Weights of a small GPT-style language model, trained from scratch on English Wikipedia: 13 layers, no biases in attention or MLP.
MLP neurons of a small language model. Each row is named by its layer, matrix (gate and up: input weights; down: output weights) and neuron, and shows model dimensions 128-319. Each number is 128 + 24 x the weight over its row's rms, rounded and kept within 0 to 255. Numbers have three digits each. A neuron's up and down rows have the sign that makes its largest values positive.
After each neuron's rows, "fires before" lists the tokens most often just after its 100 highest values on Wikipedia text that the model never trained on; "fires after" lists the tokens most often just before its 100 highest values on Wikipedia text that the model never trained on.

L6.gate664:157124117149090117112059148151140105120129125127131146124159111101102040132120091110127124119143085118113101089148124115099139124115119157069161152131126151102132136115117093140149128115128124109141130150154133106159122116170067129091148098161122112127136166080153137165120163115155103118127170109170095131129149128136108101116118119146126136149127131113141098096133127124121098122163140150178104123148166134160093127128094132162144096134135105119111173131116142146178133121120107106127124115150091118113149162154114088099136156109089153138078172112134135084128135142145161136
L6.up664:079132113147146136131110142157083114100131139124095139137186170125136119139157129119149138145111124129118102136121149165125097102134125121146157119123112171121127125146118172110169162079128151118123109116158112096131135141108130127134135133116131139159122110099086116176106142155140174169143141084129132137100134106114109114096098116135120101118093080116141128146139133089143123113129124122076180157167141164119111106157104095115158148162172144148096145095150141139136129128102117125080149161127128130107133153111175101116106141143128150112103142087138135101119144155101192091
L6.down664:122156159114132156190114125143150099199166107083176126132164130080132172151100089170108088127146131132142128118164125121114124089175117135095126107126134157162129101101053148134172125109140111140142111147109087126070146090149109135081136122139139166099130118149119138138120149146151136120109140128136133131137156103156089103078133136120130084165107151168171108153095137118086115098142111147140150124141145133113119131108150134123140150077115134086134109124122141149125119095186144134128131142151151116107136133101126153130103126114108102128136129085140134143133111123134153123
fires before: " |", "F", "FA", "D", "e", ":"
fires after: " |", " (", " U", "|"

L7.gate760:107108141126147128120113133131088074117152157123144103123141122130153126109118141113102146147118120125088096151148106176152118180120109108146125176103150148147193075116108128115101129151121128117123127088182113117153107153084116134131158144143159096120147104089139118141120191133125124117162077130146138134157162147087112156088120175128136139116144096105153153131119108133157118152099156113129147154162140097125105136180128098122158159156116087132151103125131092140135141129132116117104112096122112121109122148150106132136110135101130116160130145126070129138115165098157136113
L7.up760:154113083116155124103099126121092161168151142105127148155144132069123161091145137125156152110096158102122107081157152147116113137126161116171106124126123126144181116111089109145177126130136125140119140149139096124166130135085119123122151116134108087125113169128141167160081125127133145144113139090143147169106104091086109123123154115135186103091113157173137111097081070104148147131132093104138129125135144112158079108105111102127126138095140115135107164119113111144102178155143110114109142114140114101106147113140104101121125138124124140128142162106128112124116136132146101133
L7.down760:157160104106158091102091131124103190114160138116119074117104119158122167117113127158123124168114125167146138122103134126144142127103072117136126117132157113128132112161147125139152140129163158154103078137170153084171164099135096139131134183134036135114109077124123126123128148133157085084153118132130124135166104138110150120097089116144142131142118133077144132107105098126128164125116145108110151131098098089121073106139132114117149096127131118123111115094121114142147089115145114104121109071113155173143137133122113117162112133148156155114153129130124084167111102120121122123
fires before: "9", "8", "7", " ", "6"
fires after: " ", "1", " the"

L10.gate643:155133081150139146105140126137140111137120115087157120119118138114140064110143145121127161136122102185105124180134120111142135105124108136138146106095145126102145177117096108145136130072088133110142155138151118109155047142125118140117129127085120101152128190125114160133146121114148141129148170155169107133078153099079121143106104123148127102093137159159143159108121110105125113155121145113134133160077151144139118140172139143159134180110104147180111178141116118108147128147144158121125157157106091123157087080097135073092156113164116091138159126065126144095087106116117140115
L10.up643:126169137143094125110154106148063130117125161122133119165158140128144107150138136122092084122147123149102151155084127115134133113126163148174189153138094112157152158122168133144127144114157118146178109135142143144124111131139109104152137102102122139178108171136144084105080086088137081160126157129133138123152137100122104137140155107149115102132130137122121142159145181099142130097123130103108112132127130178136139105142143084117143130145151193155069132147091091169152124114137140146138155146133113153113125123120147104099148148129117128164140119138137133080129091133166114164
L10.down643:109158100137112133126162132126155109119138142118121151145112115197127116128107138138118117142136156103145130146169117115117135098124140116167174097126092108102116128137147146157119106170144100122121113122140139134159135154141113110113152124136080166139142147124103148195135129093166108117096115140157137151114146131128127158145173166118126112136071139167134126147132102155121158123113160095130162090122105099128090103139120137128134094140132127120086133137121131098149105113142126162146102132129129134148137089144026151125144181164165108111124129121140133113100150103111148141
fires before: " ", " II"
fires after: "0", "4", "3", "9", "7"

L9.gate168:140152144130135083101108143136127104100136176118120143123101127111128078139141157111124107112132131130133141128153089188115094091115179109122135164130119144153124141148142144130102165152113084090093136163115130125117135166126185134127129134134131094132162122153120118146107151105131136086121097124168161146137117110125091124083150103139127101148124114132142161194130126107118155113078098139173160098097159168103156105150180123159112076145150162114160137137136129120123142161110101152143131143133153125127143135179131114125113108115129145121130101160132145130146059159119136164
L9.up168:132157104178156101122121109129112139134099115124136132147104138162139104160090123094116134135144113079144159151155130123084105160109140111152182121136156112143139132130150104093161151143094111095122139116136154131105150135161148125129111147092129121158122122136103134132133129085145088139108105105155163138161161104071123135106157146130143122069142138110156086131123178161139108174130108134157117136123097123113168136140135132109122089132159080162106119125121088138135111134124119173117132105137157104104114090120096123097159116167130120132145130126175072135100117097181113107
L9.down168:122132131151108139151070147135128148079172123121192160105131141117112156100167142111137159171170133155141088136080142150156169145154099122085156106116129147110118104179119126143112152126092191123157133085116190092123165106106130122079128129125118121078106158142150140134121104132155136131128144112126148136138121097127163104147105119135131171154136129124150136140113153079121125157107154100127123149093149123112156154071146125114121152137127118092115117154120126126096144122103177127109142082157121143160098139148130167118119121100150116133151125111115167116127101106114123150
fires before: "0", "1", "2"
fires after: "2", "ID", "1"

L10.gate554:116129148127110122108115142123099156132100149128098152129092149109130131159134142119136114118122125147154134141133120195121120118113148117098116179103164141119127156154141161114084144092140098132130158149113137140121071124111131109130088114107114106147119117141083154149127105123087105091096098137163066161150134090066148111168135120110146125101146145153148148102137140163101109160136149170132138116077178123185108131144153103135122151134133139142128147142128163121120128126076170133133117132150138087083108145099154065144134072133109140133112118138115153106145133092140118103
L10.up554:164144112104136090141099097176109126124101144117108124119124143137121113120097130080152158143148119113140154113102139140061096115113141141125113130106152182152128171131146132130131093090121159159123153122161100130096015098120157120164130109121096077132125136177075131141123159119093099106123105157106092127106129069097108115086146096142118161145134097142136169116167122182135116122147146148133088147141135129121106159140111135113139148134144096127153102124112125130138149115114156106139099107136131115095095117113121067109102102127113165136133093142098144089129100109145128153
L10.down554:109122105115123159185108166135126107099131085113161112106116123141099128123130121126129150136137124119133132144137130102116120143133117147129157113117092098114133125126090117142124112137145136148123105146101153133161255130144094154130135116095069129124137093094161147110099133134156131176149163095126129107158140150175156150097106182089131101123131115106145130118140138131144150119121160122120145139098092121178121117092116133138130104132174123141112117117155113144146107121169124150149116143124111148127174138154107197133123153088148116113146111160153124126084104179121145151
fires before: "1", "2", "ong"
fires after: " in", ",", "|", " the", "ang"

L10.gate685:111131153111137138135128125128121134120149144126151160150159143128113156113114134098116127134079161069117132104190110147156134122155153170120140123118116154094092122118128085159062110147122081110158151122175140079148110119145145140104114143130153126085097130129122108104153155141149119103102115142160125099140125097124096110144171066116111168099140146126117128169111153135099103137139129115116127156120152155185152125106105098144093135084149136148143118184079120141158139159116098137107128127158110142176110111148114109129138151125058126136139142153147162116097133149126118111
L10.up685:125129110137103108098146084117163147162140127108135144131114102096134125090073094123132111177108158130126125127118130081121111144177098151123055120140107101132079165133105137116126113113120141146141155135109075114148124180132131105150103112131125130110127135104130139151178144195114108109135105147120150108147135097134137158120154113179141134162105114139135107112164112150151114112152145122094128186121114111133134100156156104112102129158099144128165111149125109149099144151131159127122152090107103141139102153107141155126130129093131113126143126156124097101167126155088116103
L10.down685:137138141129120093078129174124146081150131137125136113112123109143098133143101172105149138112155139114083114114118155103113115134108154147137124127126135169068145125170097153128125109147128111116143106081111122102166032080150096105135136123123162136097150102115133162134101136149154128120141118158131152095148136164181133103109086110136102073134099124151122145099115074134124122120112134118139101136128136142144107115144086147117132128105136135122127110113145165123130128110126157153094168124129143161164072154104102119138132156152093110144133103156122120129177095153143117121
fires before: "0", " |", "3", "9", "1"
fires after: " ", "0", "9", "–", "|"

L9.gate653:151149149138179098135105106144115095110125126118128145100122131133081133123173150107151145122126115088110162123165079115112117151118102125094118134138177161125113112106147115126124109154120133105129145137151134098126115124102119158102137097142127101160120139107111117120168142148113142103128147080135155115091117159134129130123122106171138139134153145138131158129137103125143096119087102132147096178135150160128137123155080162137126104143112102158167126153142120161163106161067098137131136132178134111133123141102112128144206133113076138174127170159109132138103111126141149097
L9.up653:194145152150148131114135140082128107113119111161122152115094136116115132092103120143172141107110162089148110158122123115113097109101145119138125103124133125126129128106152107113141107125120116147150128087136155117128105097137128137101176140143140150138135094128136133132128155142134130123115137077131121155156135143121101131104154156153126089123105114134137181131116132097132164067127130168126139138086132173158142106157097146126123128133118153136182177113100149077134122124114096152124132129145116141158133160089096143109167135143065102166140133148129135163135130084117146102
L9.down653:179144131124111106112166136080158131184105137098140160153109130084095119123150104162145154113164125135103135129111138109143118136127138166147105148157101154123134131160091165155110131166144115160149109112147128116136152066112166150136147129139133166093113132138137122127110166144123165107128135125155124132132206089119117136101130109109141122142118104120088143143100139059114127126101139147125139139132153153180112099152133125149144128141130124115173161124124148106155108157124121099130152110114143138122101100158152161121125095136146112102118122119083119074146147111088115114
fires before: "0", "1", "9", "2"
fires after: "0", "–", " ", "2", "9", "1"

L3.gate426:117115094129087134165128127125137108137144172129132083095161116166136115129190135131142110103164123090150102097104129108128124140121116097119121101145167117149175124109107148113126113147131140139146167144130088103177133121162103097134151130164140173131091132159122104122135180126112102113114140112157098129092109155133133091079164137136129178134133105150143100124108147152113141135131183141140146120140138135136142170104106155142124095106152154139102078135116093154136138112145084130122127070154101133134135117142138167093120138126134137132130122153106082102129162085148177103
L3.up426:121116103173130122135129114162109142107141147136113106139109133131183100127134130103091105154121106129133145102131087108092138145125120166179106115162139139163167123130067138153155124110156138151155147109128108116129138105100092129150095134107125112174135125153168108096174118149101117115115098114151140152097105143148119127117153141105160160165121143152158113088165147120121142165161148106147119122140093115121101172114115152142147120105133106161143147110118156117096100124113124116117130108138121127113112115142086113121107098126110094145136120113137096107133121083086154140
L3.down426:107128119128126125125143106112126088110087082116130180130115137089088122130106122161145123108111141162117154129178090161158113153152138075151172155116131125149148113161143138141108148097118095130120159131106113142127243089196154116121118110126104121127104072133118132148130125138130147117118115134089167138160133134131122107130140145133147111096134176124115122147151160145123133182115156151135116120137134147097122118137094111145100150140137098131105139132165180143148138152161168154139109135121140132111148150124169178122130121104155132118115105145160142113126110111135076178
fires before: "0", "9", " that", "ing"
fires after: " ", " th"

L9.gate454:108119087099120125100109183088169108151114134115111144114119114112121079091136080113147141135144095096096100137112084158159061116142106147135128121081092183167095151175160138148117127150182126171155135123148113085144128164141128145126096126134143156161136139116108139163142165123111146125137150150103129129148158123115124146131103121155132112123081133144128127141093126125135139146124162152140133102116141101131121109172131069118091140106155140117103139167109110126131167097163139126108132123111078120099157169140130124125154153116133130137171120154089125099129096124100133133
L9.up454:149159111090147112127082148149091120126126123161139160124115128135111099140134129158094126100109115138146110128128109130116111107149156115108132104116114109123155085122133110128123112099150098150146076091145162178136127157121139128108157137110111161112124122116095112125125153130104075100136128059125145168113123171114121174090132155109115108137107092146141088151115136146178146096110136126084125123166124102098119151098085104098117102117102118138125071160131153144073110087108129123130110129133084154146096102151120128131133191135123164158127115098067186118124129139136138100
L9.down454:110112167105161134182099112118085170112133127142136141111154121135145151132138136143101143157141114135150130124123087080134131147138101155133130109101129140098149089106145140099112142169123139139136151069104142153102227124110092109171101147157085109135116114102112112114096116108157098108125125121088130130149100131153150146151171143158150155136124132151166125117077152109171150096087142135099168131162094139142149149093146093148143116127131125119126141148124131133130133122107124142121132124111114101144105075159169132146094139143126116179145122123108129116146160102161156122
fires before: "9", " |", " ", "8"
fires after: " (", " ", "|", "==="

L10.gate278:144131119159071108169118137129128130138125100090113115104131112132102136077100094154132119131122103129097116135130117136113089130166103131095123117089156085172145117117115137145073124128151106141143116177145129140150116124118169145107150145103128102129148111130114094081117123112122126107156046153164128108136150133093110142171143156124095154132139166137060141153121110123137146141121151157137174152097074128156133120121127111169117122142133136099104115124071104124121165169090132110115114121128146147141120127121095137119139114132129110149158095143107064128112170131148138180
L10.up278:110124143148144120161136134171134149113140108145137113131117151151111184130120147146129099176114084102093131157148135112099124147132072160120113164135125121124157110098160126155136139155122145137102104154099126147107156082123090134149117182147130143124107138158146152140105133105134082137125136122125153162089133128120117159102105143158102165128114100125119127156120123162169134125179104172129146177118117111128148146128139119092103087107134079113169096083093116103130108132130115152123119103113119089131113132133114164099146112134130113124143119140120194140146120109095129162
L10.down278:133148088122115132123148132172139151131111104149170096078156122149135139131119148114110143143117127131118126121148101133136137100143120123122129112093119153144134122130119160141188160142125151088143137103130122132079096099126138136139106130131136117153146162173167161114128114145118123137163120113062101128143097123102121124119138149128133139094108046117129144120112124172109142120132141114144121130103131108127112132125137148155136114157133135125082119137151093129129159108119124087164112150130102157150114158126134101152114121157163130117141180129132159104148148107148131138
fires before: "2", "1", "iber"
fires after: "2"

L10.gate656:146075135099110144157162138125185134116149064139138101132155134132124092089121114112108108111166145107122110110175121101092154100137143154135138142153126121119141168138147180132098112138094123134105113127158143146170121104133166158095098079124158110171137092083142128119115106126086137089158139124109081120104186154154101144116144085165166140117139133106154130150156100176103113138120114134150142134121122156118067074185164122172133113121116130152144139134131117117105121112138175131097142067154163108109141129095121149125120118192116115089151154134166124129121154148154096089
L10.up656:101142149140169107175111111128137154128138127112143136151113153136109163114103088154130146141124134102148154147117153106154132121110071114094162149126141170110152131082139120172142100139132137114126114105101133153149139128109156183111189135087100119121149121109136093141089104127104120143142157168115125147150130107147151080124120143107125105150121127138094143105126052128132110137120167108165120101124148088074125153150121156167104148113138134157083163138143125107123095150129121095138087143136131123127090107127109134119130139132112096123121130160124119078142114145096153121
L10.down656:168181134089134080133151156142133128124119121147097151136167142112143108101144145132158102095157173099129093117185145115135138117119101168136097127148114112077124099121128119126161144110147089123140068160117092124157218094147131100134144098102050129108117101147145142144115156142155100143119146084133099114135146094134136123090093148135138142145141087090118141163098134148126122151126165167122107137130173130147125119175086092143142101116123117152119094095120146147111072103123107083152107138109105164141125116155122140157129106103123137135093146121097118175137107151132122146
fires before: "–", "s", ":", " World"
fires after: "2", "0", "1", "9", "8", "7"

L8.gate391:135124124116099136144127133150140106072147137122123150157150123120154139123149147107163085119147125125116201104140103111144117126102103150149148112132134187151148112183139129145120091088163173142125107131126099126118108199186130116127139132142116139192116113118121117079107175116110135163106113124141131113085085149151125155127107148121100119140079117192120149110105135101116122100109106096164138127161150144135156122141108151140128128104134104131144119123106156110139158146117147101121094089116089117070140124114134113138140113157128162107147114189165118100131130122088117153
L8.up391:154120128118147133109147146145091135109148119148118113145105118143125115145157154116134100124144140140175141140124095156127151152115172129149116174124124136161190135147119146123120143090140111118157103142155093132087144123146132088153129114173108118177127095146089111076070188129150107135097114072144155200146102100113122095140156088177115096114092103131114159126178108136118128151079157098164135138151128163172155143124108142133141121104132156129117113104078112106137142162112106144115134112145090132135155131143096116137145136103142143162105141135133142136155154130108155102
L8.down391:149122117144129125118121140175120174121123111109154127126199185142119127136112135106155115168108178165085101127163097162107116155145084129134127105113108119115138146166129043158106159078085124112131180096121106147113149097118154119135134141146112122163103171114128120121115148153136149124126120057120166130126117136081119067100092110131161131121130175105125146081120151124134122095158134135131121151110167113106117175125125097141131162105113132109127128131109072123117141133130106132120125109143160143184146163144097151106134135122144111109120123127154097120125133118118144137
fires before: "0", "ing"
fires after: " ", " M", " All"

L6.gate641:138143138063089139185087089095136110143117141116151108098114109109146126116123113126168139142099089140130112108144132134145114133166120135160092138145132151154150112150137146127132070087164127144141141151164159139147063151086145117074103114131169089130141139137134118094110135117108123128159106108120106123172108133099133127119108101169143130075158117132124134127159060095158153123136112120108101142114125103178126160118106111158138163121130163125113091095113128135141105134114173096129146110151092102113084157144137113139149126113118106130134134131125119125148101115134066106
L6.up641:122171134110116131153100146123158148146144142145120153126114132115164116105132125119148169129113120109112117094103112159135125124173109154184076206145142128129146127153149124115154107086134069162128104160164115148147153149140157127088149160108131122158106154154132125098104147142110117104177121116134125178138106168151156131158172116171122119124158135151155147080142103130137122140104090125125084137116140100144111138119108115107132146074089188163129100132093123152147129127105164101105127121124088072107071111110116145135147112139167167114126140090097103175130096079120106122
L6.down641:128129138131096142105082137159107119140134129136138152139096125165123184137132139153089165120135168092139127125106128152119094123165091133128149147151099125127143123130179132106174079146120092126147084123179109138123204147124096126154128145126105123108134100157176128100116143141153115112156094118140136121136135127154122170129180099121140088158113121144157157115167130071113110157128116108147127093173131136138133121090128131053120151151138095127124104141095090124104141161119120068133123136122153136141129135123107126126087142077156138100113107077126124117101130095121157099
fires before: "9", "0", "7", "8", " ", "5"
fires after: " ", "–", "1", "0", " the", "9"

L3.gate393:132136129095128119123119123114108096107182164115159086112122137133109162114117119119156110130082138144079147158161145117137097092145130123128099165083080168145153104114172154128144142113118142128116148127204134103138111134112137130087143127142192166121110130119130120108133113155151163132189133082122161175101132114108108153155101146159114169136122069122135138151154135072138124151126142119129122152112162131146091080143142082132096141124123124153097122118134105137143056096159134107139145093112115102148117169133151114127130138149127106133151114107130121099136119085097128128
L3.up393:114134109132130126109147154110114090126130170126117086121166154124111167103124136139117113099105113120126103153122136079146124099125132125155125139109108150119133145127163121132171122130108116113121137101173128119151109111114160110092154112117164153142148078114099116128112102123162086144151116075104155159128116094136136114180170177145137110127123095091095140116162112112130119144139129096102150141108126176152078088149139124119090105107096187177127125142148072158103122064167139155124141124156184125159125106088147109102133167155092098131131119113140125123141167117101130114
L3.down393:160145149120120118134166127161146195135134109146140112152163153148128147110117138141099122090154167133101145127136109109119122104123118106148154106131094081113120134166102103111121112150088122144126159131131095118141180109124129117100116102138029095140127173118082099104143113080177084173080099118126083110106149108133140155139146125100139164129130133137140143101133113132133115153084158165105121147104148134115144120093177199112044109125133189154132159139148138110118128107169094159066113118115109170140104103129144158158103124140107140120133172155117102096155132113125144119
fires before: " ", "og"
fires after: "3", "0", " k", "1", "4", "2"

L9.gate281:137120131093099105102134110084142105147113150114127136123100113123121095096147089088128104132175120134170154119163143184110143115097123087124143123157152138142135157165103124137093144148187130157151149124185125120151088154098137121095158091161154133095134121105124118157157184116115134145127119138141120123132124120069104160113151119128132126134102094106142156141154119187148137107101131135141132107132061107130159115092104118143091129132154081111162149119126134084125131113130127129098087154149097120080105125110098167128128139117121132182119146154098136111134145088144105119
L9.up281:159176121115157116147153056089147168134157140172152142127149105144087126107130124122118144105125123105136135129181120100127124109138110138123110126118131124132104126119088132107185142150123133152113109093148069120132096122125143129096150128124118163065098146131119112133133112143153086115117088123110159111134082106120156096102173131098164104142124118132127115112122165140133142103168124140105130156126077117188176104124120157112106095100142081135168138093157121142153129108120091143151126156128144136143161103138099095105142150130124150162150145153102105111117147073128141090
L9.down281:130140138111162129151148155114161134149144118129139113138165123196099130141140141088133107144080171122121140118143109109139116140158101136158087163156121122125101097103125167161149155136157131145106121109129116127120145108161148145088183107141101151089115121105138109136105093142141141096105118118148137142101107173082150121136108181088144135131098132164129128144087147150123131120157133114146154121121121098130123101088152161152128127126111108131145109086136152171163121151143084102158115117129103108157122144127101139156077174143130147149151111134092126136124135122120144144
fires before: "9", "8"
fires after: "1", "0", "9", " ", "–"

L9.gate78:161132096093100180162121144099176110147107150111116116109171110105145121122098122110150135111112089160128115086134097169127074139137114156124147114163139126118150147141125156131140074123131149134136119109144110106153132142137091167116101159096141136156157151119132140131143170136123105126112144160120117171149130160111147137118123099157126121111157172086165120117131093152106141102144129171131106118103136091128107139149074112186133150129127115120106098109112119135117112141135139109067113093131114090084140160120117134130139146137108096151134119109140119115126078068102086112
L9.up78:145126113117133148107132134097084160112108141103093140134114106143140123127107123093136157133093124157108115093115164176144087130126124132139093125152097141153125130094152135146165142142151178128145114192131173156147138138094100157110155137156166105105125156155152159124118159086110107153129153135126159177155146128141117126099110147125155152130166073136161117139141106114151165143149138138153176099171154074101122127099090135155123115134158091135108130137115104185117070147118148130122126110114097127099111117140089099136149144109131148111103120095116115143123154116121156160
L9.down78:094138121116153133131106134104122145118084085129121126118134075139164103106137169109130146119109153086102156097157137122128186128140118102082090152118118188107167130152122147132118176145114132129110152157126132138099164158112129103157152139155038103143081137134163140124128110126179135122111167147122134173113161109152092108089166123154118119115119172137130109127132123112100154117160109122125109137131133120134146120113116116109119149121126115104126082174099085150162118133180116141144113173114160158132140091092081112115118126149112128145081112137102110101127088076142137112
fires before: "7", "8", "6", "9"
fires after: " ", "1", "0", " the"

L9.gate58:155149130122102158106114100143129146108083150112123108109164098142111151158129148118117117129094139125136090150140138096108119099124103178107102127076133144108129097130149133138158139096128139140127120158125090118135112154054135139150177110168123154142120135125122099117129117120133125127128089127152144139071144106092137109178101120134126138120107147108096160113109184128152090159132151124094159175163111100104131070128104126157118120116109091107123133112090108111155105174136137128118144127073140114129103105147130148089139118115128130119109105123130127162150149134118085144
L9.up58:097166103092142136150136117133110127152096118091189109122117157108104120143154111137175101098101147123128121142089134164131131104151083152150108097089136136144084170125124096140114116095140149159110115127093091127149129156119128131115169176131092169130129162096114137147177163173144146159115127126141107121117164094133173110154130133138120124120120132148166150137150091135137191115083148141140142125114124141107085138104146112148133115137161090116157101129089129136114110138089158136176090087091106126121130117096130154092129151122126091099126104149131178144113121137112123134
L9.down58:155121148128137161143129116117173175145167107161116159133178150111138126137100099123132146073160104153134133112147120096110153131145133116144147115135129118123140126123104106145121132098110057100165152111102148136114202143131104134142122085103069093113116150112142123100133106113161110125184119112135115166129178161141149105162104151107099119148136151143178110111110142133104131165100109086135092118124141137141112117156106136134115122134147114134133145164131181106125127100165150140111087156087128142123100160147164154168182155105177138092152138142146133136117179083150078156
fires before: " |", " |\n", " ", "7"
fires after: "0", "8", "5", "9", "7", "2"

L9.gate746:147082110100099149175113127130119154155106110076063100156131136104116076111110128090149109112115144110177101088104103150102113153148093131130134137133104165086163110114145114139125119124140141125179132159122146154134115136136107138106132127127119126127146099114149137139132135120134128129116153161157128184136154168107154134096142125129133112103121129146148157120162104167122111100138111118116126113089138173114098128179079119127112121126165091189100117124131141107134104109121162082099164144123089089078130152121101123073122138100161143169143125140115122074114089127149133125
L9.up746:112143104140119149095117104117148154131130139101160149108117135137146159099109112094114135163146109130145118104134115134120108182142118129175164104130156136177154182100123147104104122133187151107129122141167170106088104144110174128154146158106141123118131129141131157104086133097139084130168113118107118152104110133105120110131078135114141112090130078169128101115169127112124116113108121108109125115174119121125136172120111143127138162087139119110117159125160136172128117180111127141090145156121130135114109167126139059119122101151104124163128174150122146151114120130163131174
L9.down746:103146120158128169151114141129117139135123159126139092094098126161108125129156099108169110128146110135147150088104112147146133125085122090127113151091110152142159090131173139136139096128133136132159124089117137107139124084138095159102144119136081083129166120121154095117093163110152155078122136152126124121140146133095148074160133113124159064125174175108087133124155078179135152107164143092098126131106104123144127084139105106130085128108151098128078125119086119130138123105156157098137120117121113110116129081106122130126122108130110158128149137120111133067129138087103123068
fires before: "9", "8", "7", "5"
fires after: " ", "1"

L6.gate325:135078176100124114182131112143073114124086160102145078109131113145132169115143115139129115091129112116132119132168124112113112148121122150100137147121107162129187121114103129123112104105118149159141111137121120165119130115112111102132100143141129135095165122105118157169105146159113115099153140092156187139098102145096120174076147091153126134122128145143108143103124143119134139136127126149141103065124159085143126147110112128123110154135162121078112121136136155131151151141155149113143117157107118137102181113134109164138136106080102109103134096129093129093129143098124133168
L6.up325:135125140132114145123147143079114140164081127127151103156101117086122130136121123148136127123102154134135144112164115148124126140178155136169104143142119126124157102134090136180164098100129102142131123123177134116083118156164130131098180134121112143072082109115130159147120119116135158114106117133086124138119138150093166114086122090135127095135136088149156118077122113121166125146086107120138119146149128120169100101185101111137145150093150130124114146125168166131124109105127156110104140116111145092121129110079088153111124103105122093118150134203168097117108109125112107138
L6.down325:113109125113099142127096123136106175101157130105148137137146111123151130092148110130106115175126125107169184167153109154146111165166114125124076112110157170119129101078082141095111128143143128170132147126108071135077146113146124121136137145119057133155076113131137161144109130151146098123120100113117177109109139112129137130126150136189127099098093101179152148099122159130165124148161145097124122120124116106117106130102121156073105129107161122125139153133148134118142118167132108121121093121168147116117128108138137130156113133092100158177126119129142113115139105132161115168
fires before: "8", "9", "4", "7", "5", "6"
fires after: "1", "2"

L9.gate504:132121148091128133137135152118139098127167148091168122161130112156131127108142118122147124148180152091114155130124094185086146105136127167124110160113140146165116142144130129162130062142156148133084143115166122073105146129135134143130151093125155125127122139134115121124123101166113141124162139118122139123117117101134129124133185125154141129160097148115127147115108092129099147087132129100131123135152094118150139103081130107118092125117150126127112153152121180139160106129129110178166130132141123115086153133113139130122132090100114138164174138102122084123090095144121103120
L9.up504:125117140129160130112157106130103155132165073114099134143059106172158108135097072104148165148110113080120179116149152129149131087140137107089105092170147108104105140120086120163138132116143118105143098103162132095149082114191159085114125105139155154094124125146114140154137205127097141110129124124139142131152092168130128132136133142148095111137106153135109102127156148131139124136134116177165140138123138103181101102092152127129115139151148126081167106148118107139115107160151142144113127131141141111092140134107135149106135117135109190166127139116175102101121063122147096086
L9.down504:103125124071090139118134145111190150159110129094154052160116079121145148127129121104101124102118156095104106117097104134132111118117152178126154131097099136114076130152149141154128136127113105169130136139132147111116048132166087105096153120091098143134146116113122113154115119149090099159150119157127151124128128129100098126130181149170134096146156131133124209131141128137108136099131116127126137117165148109143165124121145116112119155130146096164100136112113137167125103124117126132171129155149124124173107162120099129131119113110093126148133124188133163110087158124118149136
fires before: "9", "0", "2", "3", "4", "5"
fires after: "–", "9", "0"

L9.gate462:131124101126170145129102099097126138179169142143159126088155074119122142121101132101103138122121114089161163112151084160140118129147136167111104120137137123136154110133127152121112158150137170149129114112181099110140096149122148144084146129133148125098111126128136127138127152148098155149098116158154089171113118117098149139088086081117169124152131114103138138147092192143128151141111147138141133070145140112138112131131119064145099135146156060137159135120110127175148104137071114113080139120141132111092147115106128093143125155083111154183138123113118108118150116073167142101
L9.up462:080101101135119155140133154154127139107096136138089133131136119139155102118094187090146098135143098178123162143112161117140126141130147128107121106113139086165100082118093156105117177060141149103147117115120093121089102142065099110109145114105120117125128160126191130143113098097139131129119130165119122131093115147093148116133140147106112120128187136140177086150151091154112150148175135111121147150143127097120145169125128131163138138150127093119099131141108160135152105148132150141124126146125116141124145133125074115176117126126167135165121119066133103116122157132111130167
L9.down462:134158117096168103099097104118120099157131098154112112127090108140125140151148095144127111124125072088165130134129135138138140174162137090124102164126121121133099104123146134151081161131129152127110087173151123118148145150116128126105147098154096119113151136141160131124169130099083150118159153107078145144104111173157158174120145133148140096132124135176075168141193163106127104091153135133113133147145140139147088135081166116116154132139118146078082097126124153144145100166138138145125136172105116095133146098116106119135124102101140119115121137084125094126086124130151108141
fires before: "7", "8", "6", "5", "9"
fires after: "0", " ", "1", "9"